Part of a small language model's weights.
Size: 12 heads of 64, MLP 3072 tanh GELU.
MLP neurons of a small language model. Each row is named by its layer, matrix (up: input weights) and neuron, and shows model dimensions 16-207. Each number is 128 + 32 x the weight over its row's rms, rounded and kept within 0 to 255. Numbers have three digits each.
After each neuron's rows, "fires after" lists the tokens most often just before its 100 highest values on Wikipedia text that the model never trained on. A number after a token or word is its count.

L3.up37:117118106084125142086159104168117128079143153127161100148129094149093120104152166138206205124148155145135106134109088137149153155132078095174182132139095167143139135152126129152196203158082120112134129119096138139081192098137133102125167107104151163143110134157144121143075097132062102134164108089157157145130132099129067126150120200151129158153198108098126133169140149138074114093091153167102146105088165094129071093130152106094161067114092150097101105161105180116141192132119121060126181149146081166166151166123083169183115197097149109108164120148184116135090163141162129154
fires after: " " 59, "2" 12, " |" 5, " (" 5, "\n" 4

L3.up2574:117105111102113093105111116157173106201121118114119064145068112123078177076140142115153158094122187139164128113134119148126083176077149124131095190123137157127122169148105154105088128127145162198199145163097082097130195092167112112128123151157120158128113184188132157125122138146110085136125118156112126145129149039161129063182076184111123152144091092083168175148126125104128129086117114079101143138120138163126104133121151155128163124129133082156068112124053151143131190100102083130093110128077042152147123161153114137148134133068098166080136126151118173079147146084172108142
fires after: " (" 32, " \"" 22, "-" 15, "/" 5

L3.up1407:118081104147122060084121097147135091128136121109139094162157127151158087153077101141103136128136222105188094092093089138125114144097043073166191102132156148153165118166134171148070110120127183159135115178071096166139172101119160127104164172180149145089128193081160135076153118105152062063102153167149134141171172180128173174162098160114133110118158068070093114141142106133076132158145102092147095139105085089115089123135125090085117106095122142115047149138131118165120145111100087118144163095153091187152123172099155105133109082096116126136067103163109101108081134112140127136
fires after: " " 44, " |" 12, " the" 6, ";" 5, "1" 4, " Middle" 4

L3.up358:111129141009107069130127042148129125103117108145110122150133100124089096093152121110180135140068168130106100035114107181125172168135163109153176164132126180114136128106146188149146145081171171158158135134135114157075109110191119135176172110110121130126113135154091104127128113093110092130130135142110139097157106121110131198163106117115198108087120054112102087147140093074138156149092069160161158107115132164104102072102161140046123123069143075106129044077166160139082155096193105148109084138107101156127136174144104119119183131115155161131099138172168168144077144126093088149
fires after: " |" 46, " " 26, " out" 5, "." 5

L3.up802:153122146130095124072109128124148136102165153123174098136132099140149122195151101143110162128070134156091065134088161090141175171142104143145115094155064134142128101144122158071129112132115079141141131116152186107114103125114120154123150141129139114115125112181089129142078105099089182113105157225130139147130178098108104133163079163138225126113185102090209115148106169153112078128121136170117166121074125202159148147205064116116107112112155105132168147112135110124137125162150149109137136111092106183147125141120198184075168147201084081156105163096143162200160122125101152122
fires after: "0" 34, "1" 21, "\n" 10, "2" 7

L3.up2939:107087136104112098135144139132181090133101125091083105118159063125110117088191123102129133132097134141095206121163117119146107103149152146123160132105113103129115191177143102164096171109089090166134080207118144097134132108144177155110175134145114109061077098137181103134075109145129098122072144126093153065116098126162134170136159046138173134088099177126126117123116122147206125078093112102076111098135135135145129136148149119112127154111128137118110108136155141143107112053134133125124088123133117132098141155169078104199112085092218184129113175120100158185102124109123200093
fires after: " |" 31, " " 22, "5" 6, "4" 6, "3" 6, "6" 5

L3.up651:131155111160077159080143102130125062142099081190111154185122064105111097142152145109138117129163132174085165125134083089038117157113146084123151109086114137107113140129113105132195132112178149098112098086128116162078131116167134132167134146163161194133108149118156147103137094111062106149153108111129132145098150132067071133159099123112162107194168113112084162163123123146140129098164181156165139147091147069123080101110184137091089143137179148082107155150159105141172068160127110097152089062134126095134122135138158204147115184092156157210028154095095177110166111159141065140
fires after: "1" 36, "-" 27, " " 25

L3.up8:097127178168066102147193133096115103119131123088145174152142087133113154138122107147089186121158150192125152110094107110094080179130119173112135081183102179219118093149118132185106155091135125106123135117101120188082083125123090125132101101064087171117131081109149138115192092122090056153095147098147131137186162108144063120145137141157168162183148108177177159145124140189071148125115140134069167094088115127170100129098133139129144122135174126096151128129019119163135158162129189120102111125149133114110128156167149132148085114059116166120108118130133160161155142141104139163
fires after: " |" 51, "1" 16, "0" 6, "5" 5, "2" 4, "7" 4

L3.up668:109096162145110149122197120135133121122176120131132106184149081116164093150133120118172163041091190103157152142087109114123123131113148192137157135194130118168062171168084109126104166138085078132129089098091206147136105118098124128092147145161084203124071132097102126114154151086105079168131039158113112114135116102132129205089131079165130132115126126158103126088160103159166114080178123161120134108169103128107162147141114178091124105144128122127166137128100087174128163122131085081151090152145127137159122120053056108099139156123150147109160086143142139080146101090110120131
fires after: "0" 21, "2" 14, "7" 11, "1" 10, "5" 8

L3.up2722:090149166146082059105136118096146109152124094165152126193165132120180099167101095132126125057132154136142144121103120090121149165106111160148151125127123117171064110129121081099113185122159086107126102119168167136130130118156129149088148125145145161155105145176126143094147134084132077114110097156103066092166137075108144128069133107115133122165113128205144135124135143103179120146200107137085104123127141129094161119130149157146153078101081164115119076144092123160160111188154146093121112119065170146109114108122126179119102135108172214177169080138113138161164110205069140153
fires after: "," 41, "0" 13, "1" 9, "7" 5, "9" 5

L3.up1571:092091167096125160102090124162101098213136125099132069171127117122143065143129158092172091060133156166141180075099159104078149109130118097127180175130114190150098077086060128156113055163151147096121130111040165107135168138131086117111062152138188138155046140110155094054143132121152091173162145141132142128142191098135090177120092074125187167141106101155166095097103141124097103147165087145111076099079100114134100122102191090163150109092095142112081096170082110148195090148101097090111124159137115140144143160166099133107079146073081111110103123148098186150191070119129137125
fires after: " " 41, " a" 24, " the" 18, "1" 5

L3.up2320:086209146147150154127126165146111057101104173159128160139164146165169144115104114186128136082109151190087116092139131161118143110133123147139121087118018115067080120173110170066160090180112132129139124152125121136157124112106110105101092177084150113126105150190098135109129139080115076138171095162148116160145149094122108107136145095160161116095177078142169135110092132158143096158157152139079113114134158174131087158132135069093162163103091124128176078048106072120120142124076189125131134109161134172095122147174140111079108142093165172173085129085130195126112139144117212118
fires after: "\n" 41, "1" 18, " " 8, "2" 6, "9" 5, "0" 4

L3.up2947:124116145167078149131136114110131139057116122126143117208079092124084174134109129094143146123094190158124189083106077071116145191128131130122157162205140084152100126195123159161122201156119099185178165119068139129143132128189125143169130181125136201115072167122135121146180094093159058064107134077134100137154127141145135096127144125110159111132148157084108147164149024099133143087131110109136136108090107106092137129101141119111157117150114109177086125124097137144148061074122080147101079106122138146078125160134141094121151130147169141182141168123073160084114133122213118098
fires after: " " 37, "0" 34, " |" 10, " (" 10

L3.up2437:116100181163150118130139127145158145121080094195089190163109089143088114110132069139146175147142167219098180076158087117104132131193162083103139125135106117117140124137152114139153146175202132083149151086137111111066108156145130174083118102101176189137151180182161128088124068105126112127143149144178130159120134118134112084109084167078101121158200052096102143156210143098113117088125125090186120106141162081131168114105187180123098049161188133160068081134155137124151139135100109088134132117137150130082155200153167122206133098115157149172123150177143166149141138114123094165
fires after: " " 84, " C" 4

L3.up2186:149123134091134124112130131132090108136078130155128111127084110099109145151098131075103111137164177166096090140090119045096083152118205158104119121142126118135142116140151139085168141087140114158150097097091180139155184132107113097163080171124126197173068167132133145108140136177099122122088106124151123142123142136099088114065204123034164142228135107100075100154097183057124137103168139138078112127093147134164125160074146091133108163144095168166101040153129146117122164119128131149135124120132133161135158196134116116124130174090142152131200201132041103079128060113131077130
fires after: " " 44, "1" 26, "9" 8, "2" 5, " |" 4

L3.up530:073128139182089126120095095118144105155124122165151144119091098143154096143040153148134143121173160134139157121141084086084100153105113132155143122140098162105144115113169176104138119099115140148148123094029073148062134135160132132145132079121119128133073188093149113077147137161159148101114123117174156172116192115126102185158077139118099145175142074154091144110120169177100093120148092119125143122141055126142083092118124073110143084117097125129086103140093107146154156142096134116114164143086133134117105200127131151130123144119138091172126213176121159144101186119157094141
fires after: " " 69, " (" 17, "\n" 7

L3.up1988:109099096117134120135144104118150124156213159090118112160107129169153132171132136138165197077101164078120121113121168088123170081158062098192174135170082206115035101110202115156129161120107160089109144086139144148104120108116088162161146125120126108045117120089153093050076121138101165099110163097085166125103157142103117147215136121175125099095131166148146089109123153149168174143091134106111097151165156112109141169126139124190149151138161170147105104114100067106121090167075151104103190112101117083164131128106089177154105104115161112102108123140189136180152170167159147128
fires after: " |" 40, "." 26, "\n" 14, "|---|---|---|---" 8

L3.up2319:103100145108142070155149139161146134168153157107121155138160147094160115179119138131115149038140172093147113094102158128105135164086102174161137126136066158128084147177159120143140110096074133184078109148104189177128203149080118141148168172134106146159155118188121121094132196120116142140120087140130106101097126089150130158111111150220150093149112142165090064118095135048144120150137158126167095147104140160092131142181125118140129156107061125121209089082114098141056146165105119126141094107069147080139066124101124121169137138094113114088178154117147134130138083103120166127
fires after: "0" 25, "9" 14, "6" 11, "1" 8, "2" 8

L3.up327:072116148089096123141104083109143105117132159127236048161170124136153088145149117112150125125163149188140125067146094179087105162201129137111125086194150122118156107186150101137110176122191141200164089160118096114167176123191144080165137110139094172131061086076158123097121091122172158143155118151136100057122143155145133155150145175123170096125119138134174148133152123076122127069138075094120142170126072126158113197125125152124139167158147154081084105182110110115141103108110174100154123111115094137159143160164099149102159144123166159140148146149114141119184127102144111178
fires after: " " 23, " G" 15, " |" 12, " C" 11, "0" 9, " S" 5

L3.up407:105170145149116114136183142159157141121147120093058163125139121118160072143111124113143160084157145116156134119134224131161139165054166132125140108197088189126098145088144118161144074136096104114142079134126135155116142126121097170150160170158111142119107113175167139136111210150095111138132083104138123151154115077112151165117163126153147118138148117105123112109123147142125107083142157154124113118033128149134137147146070146085119130126090170099182130143086110145108102139148128110112103104108131113122128132084055120138126146150111163118166097094126124114175133124144152145
fires after: "0" 28, "2" 11, "5" 11, "4" 10, "9" 10, "1" 8

L3.up2008:121113118143096135117176067132166114114168118142107164144065120119127055171190126133181139071116179151166100081125151116067090140121123078093158055168106117183164160123134082161152137142202120172112137109118202192107185083095097131089086080140092201094101150135117094129138156095084133128056104167193131129116072093099086162078191107120209119164158107093109085110168129129139104131148163205167112125131121144121123139132137118087156032111143152133132122107073076157156159108136125126120086085144115153125120133091119069210134154114134177099076161110070161061132084114162119129
fires after: " |" 23, " " 22, ";" 20, "1" 9, "2" 7

L3.up797:148166056100070117097119086145106111113158094127174105139139145099148048112095111088100107152137096113114149171152086183104092109108155099104094153182073112142108135113129134165126107130154104077165068097136108107118133179180141158176125135120136180168089132147078167086154130097078087083118163131101155118145124126148102129132167137174197169157129119138181141148114113089103160107148101117103170136116142087140125166067128126145136062103092153127146145147104187137206165142139124089071131112104119102103076101153153133151084201162138168112103114180138160112149118169070149182
fires after: " " 27, "9" 17, "1" 15, "-" 8, "0" 6

L3.up572:157209122126112142086111136119175118125089171195127126117129124103160055090172152121106163143124144126138155144150101144123094138120115112153142100131054071108168118128163106091154160192058097146135126107076141069101085137168144081088168099113100115094112119129115177131120082101135087084064145123095105123127110110075116147074197150178139093072165104153117149114142130137172094141117051123097155070129143145101110091161151164129081189074127135106116138090119153104143134106085074130141104101191121135114166167140070166131117120076117177170097156100120145153110117177135162148
fires after: " |" 42, "\n" 24, "|" 16

L3.up1451:095189102126128137058099087151120120142098105098149114132154124106170106124106122117133183146129130153130156115155107129155177100110138101133127090159132120141100124125065163123136084180140138114139097133152099121140144148138061188122147152147135138093189142136101128072179101137112049140162098228151167173094139096077183145189068153158126131153142138087213148164182104168084085086114091198066116143093140128107126152165121083076108136070102128114155137146108099168108157169118163092124163073105118155146145120122115154139119152135156105174116109125138098151140124071089101200
fires after: "\n" 35, "1" 13, "6" 4, "3" 4

L3.up1151:169122145062095166142135155134097070097155106113137133207148127151179136122147140109066127118102193188083096074101122131127098194103139080130124145122142099222113148159071121126113117116188151148140090148110174158163172099146108137138109141112137129131110208154137156105166119139110125167080135091097131143111143119134096166100111109119143139062128068088091117136139086131133133148112116056066128107144103139107104093091146076169095158142057115134091068076129121142131157168127143134120122064149075182114182142095127066115168172065199157102066135125130176108126079119154130143
fires after: " " 50, " and" 13, " |" 4, " —" 4

L3.up671:111116106099105150085177127149151087146092110148102131202122150085162101121110124122161159080134135094099107072085158050117216155124103159099127146150071190091052123153100112153143125140066152082171093101121123089136178113146029111106165157120132158139172110133138100084061174159120118207165104098082102156123098124119130145091171098164107138046064098136086144129093109114178112147112076091133176182115243157156154159165133145108118174071108168147166119145096138150093150174122137096115128062118079136190171118148099097132068126132105167131139128113198131131116193170122142079
fires after: "." 45, "0" 12, "2" 7, "1" 5

L3.up2671:168164098080090143119104132095106163083128101105169054157116128071120114098097104130149115167131164168173152081112090081116093149134112140138090115137137150140138141100082201123171193136111154163196087115108148169079111139172099130091161150130103121133111108154139109123131102150122129076189187087101172130082224111133117116117124132196194138134133104036166127178132159133100126104131092167110108124118155113142139102098145130108141140133107136154076074161134119143194136081048118128134183118147062120169110170150077141216140137130168185137199154158071106089158138160137089122
fires after: " " 55, " |" 19

L3.up2109:182138133131152124121167059098118115175157117140121133142126103185188143119170146149138185049096154088149183127180162096139147121162140145147121087140076110167121147155149095142126130054100129073152088186161127148156131075085147113140142142121170145081120152216117100139122182112110123151074091130081051113125106149122142192082149084168134126153116112190133141119070138084091089163110122193122136109162077144117173154147108195167130054161036140129186093097126081110105087111137087147117080109123082124132118125114122088133157115132136135151135109119149151116178126143103149108
fires after: "0" 15, "2" 14, "1" 11, "8" 10, "9" 9, "5" 9

L3.up275:079065122070128070127124072140180080158155120100095132189058066074103132170172121117103166087151141103169146149065172122117101149108139108128184132125139208111110163168151142110059133124122122099127138106154189175132120068156082153152168123131125139115185148160182078089100130114169140181163091142119093128149082144128098173166104141144145118168127116110076122093096116155170134134116141127167162123146221112109204062118170127180097122143142223188075147121132053104099184114131104065153106070156074116133156136080115145138088133138108118098076108138179171147098154154108186127
fires after: " |" 99

L3.up1523:146152187100107095073136086104114107081138167143161063142144099102182128068139131072139143100086144104118121129110115129135071151130087167125180122146142096099187098183147139147132173109114094189189139170045153120154179102177156103153194103115079154126044119123095120134097140116068102076105162161126130117136144098139085173158169149108202061162149107159168094095120147101132101124183090163118148127100160112127083116138166165155151087092202119165142127114135174112152138066152110140148121127126134148097141176177081141147173129072134198097117136179043171142106166095088136135
fires after: " |" 62, " " 14, " L" 7

L3.up893:079113123142090141103157092107148132130151128082070151136143151152208116087068102105118173103117129095138136146136109097136220129163069157142159151126123146180039119143119109106102162146130098106167102096133187113187155129116119153107135172123102193149117080119077107084117191122109145190117164107129093131121115109121170137113107094164120120106073152123093130074158147116220137126146122161080078138146110144085156193181089147095128074117157124105197091065095130155091095210127166114156123176169121104089156112058071099163159112133145125174142060118196145126168179135098155142
fires after: "0" 31, "8" 11, "6" 9, "5" 8, "2" 8

L3.up2014:066093164134125099135132110122166126103165144149082088153107066142103100131148130120066138136088169107156141179100093157110076107105196148147181089152098082150195117128102134124172149124131188109140133121144096179112173109158133154092150089135113189102139088123154050090138107140129106120131145070142075109142161143104166207170076108118137129132144090112148083130127141135079119075140139132122179242090092130106095125089174096104105152098105141106142117100064146119131136081098168065146135115085160207128211153122105169192146141141070152137179165130126104105123131107094140223
fires after: " |" 35, " " 25, " ." 7, ";" 6, " He" 5

L3.up1948:087066116118099124098106087114164125121137131128106118189169104115143079100147137134077122070132184120137127097091128125120097144091155134109144130179130102193093132115091101125120149145143112149142112126138219213110202134154096146065108156074125232189141102130106153108144112123103064143104124201130135111088052114165085158080151166115197157145099109163162134146106088061151145085140138108143184186076169081174161138099140107097135093120104131134167091142067105136167136122097135091107105122098097181133148199137140153162134104112177158108097119101116130138111057146148189166
fires after: "8" 14, "0" 12, "3" 10, "7" 10, " " 10, "9" 9

L3.up3031:077096103088117117129167131147080059080165120112142151170086107143067122136112106110110089077093151128133083104161089141068133149130119086146121117155141169126099123089124105104144102152152175090122127070121135219150117126114143160117096078133108121112088133096164126077074131150151156130110182105149103134115106162084149132102140069115123080172156056095137114088177165116119141090162144121152122123165119100132134135170158078136110102131117159151149093183118148105143094105066111093143111091150117167141125164156139119148113115045147148130071118146057174103120105078108186185
fires after: " a" 40, " the" 6, "'" 5, " an" 4, " is" 4

L3.up2484:122151121124153160097163134133198140114080162154131171137152145143118060130102127100140156110088135158126085124143156183137148158100080187099188125106159103183142107162097117145139170186076100127187143114130210117096174109111105109108145097117137167115159088164124144132121176085145123185072117108177125139144139089101156170112158120136145101098151141163163132117157115189092109167148131114133100088090065122095163156170094154176116097085109118094094139184132172140150129130135170097138151115111113125105173147142130066108109152145108146168092128067137120136137107132105113139
fires after: "," 51, "4" 7, "6" 6, "2" 5, "8" 4

L3.up3043:154179137128136096108119092135138081091104114174170133145097114123135094086136127135169095174121169188098079107088096132077083121153159139123126065124096106112181106130121178158107130104153116109141165084090146106120170152163144134135154093109081172168114145184164164127148118130145093097155133153181164137120093117116120173125126190095162188138213127129128155135118095088041130090164123111083135169134143115162080099147148097111158069139121159120113112147116178077161131073116125135141124119094140152093129227203147091168113113106122127129126157114120086110067119131160108147
fires after: " " 79, " |" 21

L3.up746:108130154140138073121143124113109086148089085074179175200070122086084177106080139119166105182173162097104173194113127141085136137121088121117118145165112163109104120169090140152092085148134156123105100126174130178099176104136043147159165182142141122169098124152163120130165140092126145145191117183153171167133126112142101179133131128135156126122141083110173192165119077134101120174128148124115133141077144124161148119109173083155120150147147116189152110206106082110131127088167159124096149108054135115162091153186102156143135154143102135154157120129169117150137042083176116153
fires after: "1" 24, " " 21, "9" 19, "born" 5, "8" 5

L3.up100:116192095107076149131177138147145127096078097156156107094138189093208079172191141158163186130134120134091142076141163149117185167095202107131130127101119132190195140109095096159155108098075122109142114125110135040129165098155144157174139154129087115122150137177122148094121212099134157154129149072132087111083149129100195142174147089140113130058134127161145130100080100165162134081057102109103120139122167124066102166141088114159118138155113167114115106156178183143074157141123127115095098148125136181182161119157097107119088166115111151173123137097128118153161148149131085120
fires after: "." 45, "," 9, "0" 8, "6" 5, "3" 4

L3.up82:084128133068105088105065105118120088112186111140145095131142112109142093132127130073132130151152150124204162174126107162141085115129124143092140097159123139140104126136098139087079147168137152103182133092155144135080140096146104093156157101206142193134126153124119086095132092105192068146129163117144150139108164103166127197126098178117206088180203124194220081102155150167098113090175136121105126159102115123136146112123119067136077126163130130125123118145053084108124159130137110121131090089104129117140135167089113103076107134098125130074167161153170157110178125099119197136
fires after: " |" 35, " " 14, " as" 8, " was" 6, " a" 6

L3.up1001:104169144163113108093165132122126078106153124071148111131117130097107150139061125154204141135185139130111122100162173128100101144196107129140117081167018159147139115110113187176125099166182102156122130090080177133120153141102116136147131166134120134180146172077201129148153102089107150157194128168123153118141143065092105138104123126098179169151163080126133192095077197119138123106115115136080125090137164110132141148131131118116165102103093120147122118143113072073138149140181121107154140114095092179141147120172046222181092178093123102158172123091167100180112078092145135125
fires after: "\n" 24, "1" 19, "9" 9, ")" 6, "born" 5, "2" 5

L3.up1404:109072120123065134123153104142141099142132150124152139120043143122071096153154126120109181103125171119149140157162120107121140152126162093145145131156137117121118143174151137136144169138179135157135126126076163139104160109078091124053073093124115220137116109165183103137162167153125127150136086073151082125168110135113099150109140131109138097132169089082104152117165130100106125058164156159124120120142124099131112126110154149141152039107121130195090096157155150148113175104147143119127088087139128135116180217168175065183105120100130133144107120087147151135155086075154144169
fires after: " |" 39, " " 18, "1" 9, ";" 7, "3" 6

L3.up2634:109061071074110074108121112140134158151215154130040127134145073128125116114098116099133115070072111110122083136097095080130138118087115160151170163143149158132103196137196096157085142122097133175147102152120200171096114100165098167121143152115087150043113104126077111100123106136136177124144118101092140127119121123126103158208146126111207095171099073154125151117120171136127154161138102151153124099207137113151127151066154133169112126156167147140114066087167142121115181110095122126125155116109145120185135101125161198152105176120143090074069119169154201175095145176153124178
fires after: " |" 43, "'" 8, "1" 5

L3.up1052:144146126140096106103181045140185119137138138121083073116096169105194120102103118147122109069146148170156112111092148114131164167092137152143155151115129111191141123131161075129092082161112113099099077103149093170118144119056144194066114157119173188128048121101155144111068129141113136113075054076112101144121092108128206099085174168170172114071101163126140138118093173109095100133121129129081130146150116200115186129110130172104139151108028125138146075102129114137077122150086111111107088111101150104108126115155118137159130165098117152107165148117113134124162097165091088123
fires after: "0" 14, "4" 11, "3" 11, "1" 10, "8" 10, "6" 9

L3.up1262:106140128107126087116149100104127126136131100096169084177120061170115087080136121134115137105107160126054158062121090152151127165179129179118137101162100152157110139155152134189129148088129125212131127150050114138118139083120169161084137135087098153126108099162136106128124112147145142129074105132187125133174148142129080161123166154132190126122091095154099127086098133097140107065150111149155134175031085095145099120139096164122119128121109110139118078157089161177098116097094109136178085145156063144108125166122119161121124114093137167109112181100119123201124130120183152179
fires after: " |" 37, " " 12, " UTC" 8, " at" 8, "sq" 6, ";" 6

L3.up1748:101091141082113145119094095152125075064197131126145111166105126125097119100149120115130114158108181156202125071073101149095136112136146118106202151178100138175131124162087127152079159165144122202173131159074194143139122140218162194135126134105112092142163102138104109128117149132136095133120196172116122070109150179137134113157173122118178123115128169069133157138152111121108115125074063109173136164076110148115110097152134059182115093135143160155106087113189146116144083116084098085133105118072120179126135140155130124138195120118145216084080125097114118096102075138119119128
fires after: " |" 60, " " 7, "–" 4

L3.up286:099196104194090085130136127155152105210093118137141105132196178147221077114159093157156121105105132159126088058188137119144213092105101100148108075100091184149065156155151138138142078176101116103128120158119170128110160098138130199080177098103144119064122094141117142108105159094178123118135130102053060168132170121118158120161090170141090085088122108122184115074109134132127184148141124110114109166086159085134087131108084164076121196103105121132094130121160163111115086164120146113106157051198114163152135137073093119093109135176104112156123115124108148119119128156121123067
fires after: "." 43, "3" 9, "7" 6, "2" 5, "1" 4

L3.up2280:106152060110068131134141045148116148107108112147162127103147163095115125143126109108163174125102137125143122129097186079062142169131097119156118083151134156153141138077144162122168152148184125137105092064066064151074143124210107145094150132142096199117122116101107097134105118155093161126108125115149139118112141141145128151165155169143190151121109167122167167127144109118147112126163121123178125108132129130120162172073168113133137112143167202095071124143101175143129182082109105085144162158068125133157088156119092183188142220137117132100088127147131147154168134144160107198
fires after: " " 26, " |" 22, " N" 10, " R" 6, " L" 4

L3.up1640:085145118061121139104149103189110090087086140167077132144175138161171090064178112143144121123140142170126120077112098115070163196137126151099155132116138072140162193146092166156101124167114110173198133095138093144137186128135117115115126108144155170157087142107136144106063171149110109194137088162115099100137148072123160149127077097127107123086200074114148126092116115140114102046105116127157124095094170121096090156091131150145146097173105142134121072143154163145119169172096134055163143081097117121173139184164146147100089147133120124128110194117112163104131159146150143161
fires after: "." 40, "," 28, " ." 11, "'" 5

L3.up2687:101094147074114106095151127126124119164178148084140161170105101090106029093066115104133114106058155137192131139085112125120126101095120144133180115116097111162144158081095141090087192147136097167182089151087113109186100142159174133127157089138161174072120115188096106116143170111132043100108168114127099152163111135125105139139128080158131097117072171092096148115103177110134079090139098127082151147161107097166150123054179161121111147117108125081071114148108166102107100120138085142130106163115136172129178154088145191130107139102141167139146115131150127108130089139111076189
fires after: " |" 63, " " 12

L3.up88:116110124171112125125162123111125153146132114080061124133121124038171146119124134171155115074160112097116061159164179122143167161144152163107085108129130136145090126096151111137167126158125148107182075068119145141111154098111166158069116201135072178177078098207156134096116174110078091116096115090129171136152106051151105123121170134155146175125114179174108116146118126067133166100113165151123108119139147133116162185163112118104129142096078135131230025107090092114111084144090183097159097089084185128125156138144080108102117122093136098143134066139158114132160144174097132104
fires after: "0" 30, "2" 29, "1" 19, "9" 6, "3" 5, "5" 4

L3.up240:175115118131093156111090133106110147135126183130124150133134141111131089131111051069166157109124152147162051183083080155114163202145197091196115175165066113134117146143131183112172113108174108111131017112122124103129129188111079117188139136118177168158114186179128159077092162081140141090154095148180143074154141119182112140127153170171109157130150128143129114117142120098079034067106113111053128086110152146128152148119144078109104071111098171110106180125147104188119125131124138123106122123082150118092077090103133152122096172155080147162198136134129160127140133172126129118
fires after: "\n" 22, "0" 18, " |" 15, "-" 8, "2" 8, " at" 6

L3.up1638:091162109124115115114115094138123095083086113131122127115144120174116143105154156166123134136120163090168220118138106175153096151119077140157106143165093082107187117169145134141117134146136139168125140174097096111110068093145116113121187141119122145047129148172029136128126070094143127112116192140086121138107162137123108158140129151144225095124175128221197143140167071127105099129136154105106129075142095171149118125172158160130119146093086072117163074118123166108114121054080082115135188103107130105098179188147110143103165098139170171142095135050121179137153142133114130116
fires after: " |" 65, "|" 9, "\n" 4

L3.up216:168079175113117150100153128146101146148168137112137127146144087094167137180173094096178123060073143113120116119149138129116114151151136089105127132105095142180124177115159070121104148124196119085085099133106150111144152078069153128075117133139172188104104126167127167126156133124089145107164138106124102101117106152183126220061135125098152101139106093131181100135112135136122125115197159152135160151124098114084146112115117171138146070134108136128143135162152135171110152129149153091144091089058125098199131134123139115084123139152123089129116131100103114120124108076153152144
fires after: "6" 15, "8" 11, "2" 11, "7" 11, "4" 11, "9" 9

L3.up1771:084155122202150146126249130127158092145090139105092163187170146112142182153112147091051187100136100125139117106119096126104130137151140191111139075121079120143104141152105166135112139164147135145105122133121169175132178165142184151149128137111140127190132124131146157137132114078131081089091128146138113144139114112087098108122167139148195094154138118139164170136110160076130118123080129114078144115087134162113074183126126122076091101122086140103156098062059126115143133175070166125104135148130156104105081131081100081155176188037126167123105110125098180120180107153138141166
fires after: "2" 14, "5" 13, "3" 11, "6" 11, "9" 10, "4" 10

L3.up261:159193106110114142142098171109151142101152111175138084108144134092078117145098147119118157169141171177127139125095065169115091115173163118157161117173095148064161186117118159173117120153178129141130165143059091117120154189138141100117151158129158125082110132114105154117144130093153121123152121151127161152058191099094145140116089157096159118120114080209201128123137116161114134094050112124097145076119064155104102111075133125063084128066110142106112116124144121094173125100094074193120115085105151149107083124132117144137095123097203125192153131074143146139116111105146177147
fires after: "\n" 33, " \"" 17, " |" 14, "==" 11

L3.up1117:099168151147141100095132138146111114111073118195101095133169127114093160146163118134167134128121133179082124112154111127122153143168174114135135101157065086114094095104074166145126121215110138104131090111151119138099178103168111166094140124119116103148147144175107139159127105160094145129103084119165180193159152067128077155088161163098143131169187153107176163151164137079098093127166132189146128109144163181149136146138174073117124166049143196169191111101077074123071166157094116094110128091091134115103099144199125126113070174117146142114125112202149124164163090113157134155
fires after: " " 31, "\n" 20, "1" 12, "2" 12, "," 5, "3" 4

L3.up924:102200138123124158119144173109162079181139123173120126134083175096074104081113128115144144091172208130088151110145074125107090107114228114162116138165092121084092104148143158180152077122250172122144119127113100137177155107150100135129132106102151135150133143084078146076128094124148134129120104135156140149194136100129118101159098219097099107181118157160118170105142111144165117140149150112104178147182095159127142068115139107157120113120150153095098099171159159164153176144080072108116146122110075148114145136116090140088111144109141092133143133140091135123156088071111118131
fires after: "\n" 22, " \"" 16, " (" 14, "-" 10, "==" 6, "." 4

L3.up2626:117144135139097091103105085105136078103097122163113128137127086126114141106128106143180141112094196097150181118132083149111096115127169161160106147149094189121152091143157143081128086133126142099113124131143109094136180122144110092146120097151120164118136138110116147104115118109118140095126152129119148150115156126105156119171090097137109106164151095110145110136129111159090146189160087151148150153132062138154081086127152106129130119120163124157082162208090140107163099081088108120104211114175081204129099116125138168210089142084121153152082132189145136082131131121167168174
fires after: " (" 32, "-" 30, " \"" 11, "\n" 6

L3.up634:142171146142123114122136089122090114122129105120177131143094116043174096137162157136110142092145082124089108140158122124137105119171127061131114073110092110156090203135130156076134102136124145105160093133129103130134149076162111144111137061129108113165078115167113092094153137113134087117110143150103129129148101070161116192130134044152127135111152114231138054195139121150141147082113142167073148138128137122131161161127093190128146145099114173149197112114137137053176117132155152141148108122091186114154128130139055136175125162126156070139150091107128139112147142145079171098
fires after: "1" 20, "2" 19, "0" 13, "9" 9, " mag" 7